config.yaml
num_hidden_layers: 12
num_attention_heads: 2
norm: "layernorm"
positions: "learned"
parallel_block: false
lr_mult_down: 2.0
max_grad_norm: 1.0
warmup_steps: 200
decay_fraction: 0.901
doc_mask: true
max_steps: 3371
MLP neurons of a small language model. Each row is named by its layer, matrix (up: input weights) and neuron, and shows model dimensions 160-223. Each number is 128 + 24 x the weight over its row's rms, rounded and kept within 0 to 255.
Before each neuron's rows, "fires in" lists the words (lower case) most often at its 100 highest values on Wikipedia text that the model never trained on.

fires in: "years", "year", "wrote", "research", "role"
L4.up246 [132 144 132 104 136 133 140 161 105 132 150 123 152 102 144 178 141  88 152  87 108 122 153 167 135 106 107 148 146 169 151 166 161 109 141 131 173 119 120 155 142 140 176  96  95 134  63 140 154 117  90 145 142 133 136 140 172 123 171 128 135 140  70 149]

fires in: "would", "way", "few", "highway", "wanted", "always"
L4.up313 [133  79 136 106 132 142 149 109 126 128  99 151 152 133  76 128 127 142 144 123 149 118 100 116 125 136  91  98 130 128 169 107 162 116 124 123 144 135 138 127  87 124  76 135 107 146 145  94 107 148 134 115  83 105 122  91 143 106 143 133 107 100 159 157]

fires in: "this", "his", "her", "the", "love"
L4.up85 [126 116 115 146 149 134 155 157 128 138 120 113 132 128 135 164 135 122  86 106  91 146 134  88 131 136 129 101 133 151 138 118 129 100 133  97 159 132 125 148 132 122 139 147 135 130 109 106 124  92 120 174 133  82 165 139 139 120 139 107 144 108 114 157]

fires in: "but", "have", "became", "make", "take", "gave"
L4.up806 [160  95 151 178 106 108 155 171 152 113 115 115 148 174 146 124 186 107 109 133  92  75 141 156 146 153 122 112 140 103 128 146 128 128  83 145 114 140 139 104  73 138 116 140 141 114 112 162 118 152  99 110 166 121 129 123 119 139 119 121 133 116 144 127]

fires in: "second", "english", "son", "engineering", "england"
L6.up617 [154 154 117 115 113 157 141  89 128  95 130 132 130  90 113 166  97 167 175 154 137 131 119 137 108 138 140 150  85 107 114 145  71 134 120  96 152 105 115 110 164 100 173  99 157 124 137 104 131 135 138 143 142 141 146 145 140 127 170 112 164 121 145 117]

fires in: "second", "third", "first", "inhabitants", "involved", "principal"
L6.up151 [ 75 102 109 122 132 116 134 102 114 108 136 116 108 118  90 125 120  94 160 115 194 138 115 135 179 166 124 146 119  69 115 129 117  80 149 136 128 108 124 154 101 127 113 140 170 128 142 111 101 141 107 134 143 122 164 142 154 100  99 132 175 137 127 140]

fires in: "the", "then", "they"
L8.up767 [116 148 153 129 117 173 124 153 142 113 136 100  98 128 151 158 179 161 173 155 125 124 140 124  91 146 109 118 146 133 124 136 109 144 108 100 119 129 123 150 163 148 160 130 119 107 167 148 143 131 190 166 127 136 136 104 122  88 113 158 124 110 141 106]

fires in: "other", "not", "played", "named", "none", "playing"
L4.up500 [130 139 101 131 109 134 117 113 105 145 118 104 162 148 102 124 166 122 145 125 137  54  99 133  92 114 125 123 153 149 131  86  96  98 121 127 163 121 133 161 140 106 100 142 123 180 142 112 147 129 131 172  82 103 142 108 156 114 145 114 114 111 145 149]

fires in: "not", "also", "renamed", "ranked", "wall", "named"
L4.up588 [110 136 106 149 150 107 136 113  93 174 138 155 143 137 120 103 116 103 119 145 161 103 117 136 116 124 168  71 138 132  91 106 111 153 104 166 120 160 126 151 144 144 115 120 130 137 116 131  98 174 121 149 139 121 143 124 159 122 106 112  96 148 136 128]

fires in: "more", "made", "much", "votes", "known", "most"
L8.up645 [119  98 125 113 163 130 130 122  70 149 106 108 133 142 152 118  92  99 117 131 110 130 107 138 101 158  96 130 143 125 151 111 119 130 110 130  72 126 112 129 181 116 168 150 149 119 121 132 123 165 127 135 158  94 145 126 128 171 175 132 184 126 142 132]

fires in: "being", "after", "within", "behind", "hand", "having"
L4.up649 [110 137  95  87  69 124 137 151 113  92 117 110 108 113 122 128 169 120 112 151 158 139 126 122  94 187 159 147 129 147 148 123 143 146 129 163 117 147 137 137 128 120  85 142 159 163 110 134  90  93 145 158 189 128 110 129 146 113 110 136  86 115 129 149]

fires in: "age", "assistant", "air", "artist", "of"
L3.up318 [193  86 115 148 143 132 117 136 111 111 142 145 127 118 146 130  90 122 127  97  72 113 131 142 131 122 139 158 111 165 141 139 119 139  77 111 134 118 142 124 111 110 140 102 137 124  83  98 131 141 183 118 141 129  76 134 129  92 130 160 115 125 107 131]

fires in: "of", "representatives", "new"
L2.up238 [147 161  98  93 136  94 147 141 145 127 157 128 139 142 103 126 126 134 162 142 139  92 135  90 129 172 126 125  91 144 121 115 135 123 167 127 135 103 148 146 100  99 102 116 188 150 109 116 118 121 117 118 114 126 126 146 153 103 105 133 121 140 149 143]

fires in: "its", "it", "him", "itself", "development"
L4.up110 [ 84 151 121 109 152 148 106 140 130 140  94 181  96 102  79 132 142 133 110 162 107 134 164 138 151 106 104 108 127  97 130 126 170 133 144 127 108 167 117 119 132 166 112 154 107 151 106 117 106 177 130  69 157  84 140  89 114 123 142  97 112 106 130 158]

fires in: "the", "a", "august"
L2.up16 [114 145 108 139 164 155 142 104 173 140 105 120 106 131 167 133  95 138 163 139 117 163 129 131 119 168 149 101 123 143 128 100 115  94 149 110 151 128 144 116  96 154 146 151  97 115 120 125  94 148 101 179 106 126 145  99 126 149 167 147 101  96 126 150]

fires in: "of", "office", "off"
L6.up738 [151 135 112 119  98 119 127  97  95 161 107 167 125 149 126 117 118 129 120 110 140 115 112 183 145 137 180 144 122 154 120 119  97 138 140 147 121 138 141 127 110  99 158  88 117 136 134 130 139 131 130 161 110 126 112 115 111 111 127 156  90 138 139 140]

fires in: "this", "more", "long", "later", "less"
L4.up209 [154 117 107 180 108  89 120 135 149  96 139 132 116 137 141 127 136  93 107 133  89 115 113  95 146 104 113 122 129 151 136 172 154  97  90 120  96 149  78 151 167 178 134 109 122 126 129 106 153 131 131 117 144  91 150 103 140 113  88 101  77 123 151  79]

fires in: "career", "early", "october", "become", "became"
L8.up322 [131 116 170 141 115 119 151 137 144 125 155 105 112 126  74 122 127  87 144 119 150 120  67  69 133 123 110 143 111 137 134 126 115 138  93 122 180  55 148 138 139 155  89 108 159 112 124 115 102 169 139 102 140 106 109 150 178  83 156 129 129 155 126 155]

fires in: "world", "north", "california", "wwe", "for", "norway"
L3.up361 [107  85 125 105 101 199  83 149 143 135 106 114 124 119 137 169 131 132 170 150 131 126  97 141 108 143 123  98 142 115 113  73 179 129 101 126 130 178 123 122 128 121 107 139 138 103 122  74 130 132 144 106 110  88 156 121 119 151 105 122 130 153 101 130]

fires in: "at", "there", "national", "theatre"
L3.up839 [142  93  86 105 148 119 129 143 123 145 132 133 139  99 161 137  94 118 163 176 128 123 146 140 127 152 141 101 180 121 152 112 123 144 108 139 122 154 170 108  81 124 117 109  95 156 117 110 122 122 147 110 120 163 119 122 141  94  84 155 158 117 110 101]

fires in: "0", "1", "3", "democratic"
L8.up9 [124 148 128 100 163 145 147 119 137 121 107 104 119 132 128 158 134 150 108 138 108 133 139 129  82 133 124 118  88 148 138  83 107 129 124 103 131 115 110  72 136 147 173 115 127 192 167  98 133 126 101 122 101 125 111 124  96 149 178 138 190 156 183 158]

fires in: "known", "between", "as", "women", "area", "knew"
L4.up564 [136  89 147  90 147 120 101 135 107  84 130 148 101 135 110 155 134 125 102 159 126 115 173 115 128  94 126  99 139 155 139 144 134 124 154 125 133 163 177 148 145  62 143 161 103 105 101 157 155 146 121 132 145 102 167 127 142 105 134 125 125 140 135 132]

fires in: "the", "office", "offensive", "of", "officer"
L8.up640 [101 118 118 114  81 162  86 110 153 177 158 149  98 164 108 153  78 151 159 162 110 142  80 155 135 151 128  97 112 126 138 135 118 136 136 106 157 139  54 163 161 119 130 149 123 150  83 107 127 104 170 107 144 117 112 154 134 124 116 148 130 110 152 119]

fires in: "of", "which", "next", "what", "whom", "although"
L6.up222 [131 137  90 156 102 147 154 124 122  98 106 116 129 123 130 139 134 118 134 171 107 110 153 149 142 122 118 128 159 111 114  97 111 129 121 118  87 195 138 119  93 145 128 116 141 117 155 103 127  91 134 159 122 136 113 132 125 112 117 128  76 119 136 113]

fires in: "international", "medal", "film", "professional", "production", "constructions"
L6.up807 [156 103  95 131 137  83  94 139 142 128 132 125 101  92 136 132 146 107 109 134 164 112 108 197 133 165 163 133 165 107 108 118 141 137 108 157 116  88 127 125 102 132 107 136 114 111 141 118  93 148 109 137 159 110 104 158 132 103 103  70 136 126 124  86]

fires in: "company", "being", "way", "work", "ward"
L4.up279 [114 141 122  91 106 173 114 165 138 111 125 149 173  96 117 133 130 112 135 120 101 141  86 131 108 147 132 106 142 125 140 178 107 126 146 125 144 153 162 108 167 167 104 119 162 138  81 152 120 130  94  86 162 151  97 144 193 113 165 120 138 120 109 120]

fires in: "became", "born", "because", "become", "episodes"
L4.up244 [129 128 122 133 114  99 139  99  83 129 161  98 133 135 155 140  99  99 137 110 163 146 122 144 174 142 142 138 187 103 136 134  85 119 113 140 123 118 137 133 121 153 126 119 145 136 155 189 127 124 123 104 128 106  90  96 149  78 136  96 150 159 103 131]

fires in: "him", "engineering", "english", "junior", "song", "since"
L6.up37 [100  99 138 159  96 116 103  88 140 130 169 134  74  91 138 122 127 117 131 123 121 122 128 127  85 127 142 167 107 127 113 103 110 155 138 128 147 102 142 115 112 143 132 131 104 157 130  70 123 119 157 133 151 141 149  96 152 106 171  91 106 120 129 191]

fires in: "after", "four", "father", "full", "fourth", "wife"
L6.up673 [148 134 102 111 105 123 124 134 113 137 134 138 138 127 155 145 125 146 113  85 142 166 140 141 114 165 168  74 138 138 101  92 134 148 122 122 111  85  88 139 182 171 126 127 111 147 107 141 103 147 138  93 112 134 132 144  99 154  87  92 114 123 172 147]

fires in: "following", "four", "fourth", "faculty", "fact", "footballer"
L4.up335 [116  95 105 160 151 153 159 120  90 131 141 112 139 146 212 143 114 118 179 138 120 122 152 131 148 147 100 133 125 117 129 115 121 105 115 146 138 116 106 115 123 118 137 124 123 152 146 131 129 139 143 126 110 129 137 163 118 119  90 113 123  90 160 107]

fires in: "born", "district", "tournament", "price", "boston", "100"
L6.up557 [130 121 158 147 159 160 132 149 164 156 102 101 132  96 138 133 159 145 169 158 107 152 153 119  81 140 140 125 132 159 113 120 111 159 127 117  92 114  94 147 108 107 131 157  91 181 127  97 111 104 123 168 141 146 137 139 126 102 135  89 144 135 151 118]

fires in: "it", "second", "short", "third"
L6.up797 [107 148 134 117 138 120 165 105 120 136 109 106 142 132 110 115 123 114 144 122 156 140 169 143 138 160 115 161 159 154 141 131 102  94 161 128  65 112 126 105 124 151 116 169 109 106 125 103 130 150 127 116 123 189 171 125 106 140 107 118 117  99 146 133]

fires in: "more", "major", "less", "lived", "poet", "albuquerque"
L6.up592 [180 134 120 154 177 121 147 171 134 119 134 158 132  93 141 115 115 115 131 116 105 103 113 117  98 141  82 122  93 174 115 119 134 104 132 122 121 136  79 131 100 168 119 134 117 143  93 169 174 131 120 121 159 109 103 133 130 157 148 126 148 128 108 122]

fires in: "by", "as", "that", "became", "start", "of"
L6.up387 [169 109 102 117  99 111 120 170 140 125 105 126 167 103 117 136 115 141 136 140 157  82 169 137 123  92 164 123 105 135 169  70 147 163 101 158 139 152 131 183  96  77 115 140 140 119 125  90 102 140 144 111 114 128  66 144 188 139 146 122 154 126 143 110]

fires in: "of", "authority", "alexander", "audrey", "announced", "around"
L3.up595 [153 130  95 162 149 164 109 155 168 118 146 104 131 130 148 118 116 149 127 122 103 163 135 185  97 127 166 120 129 156 171 123 128 122 122 113 101 138 114 119 114  94 151 107  90 102 124 113 155 162 122 181  88 125 115 133 142 140 116 162 117  98 151 155]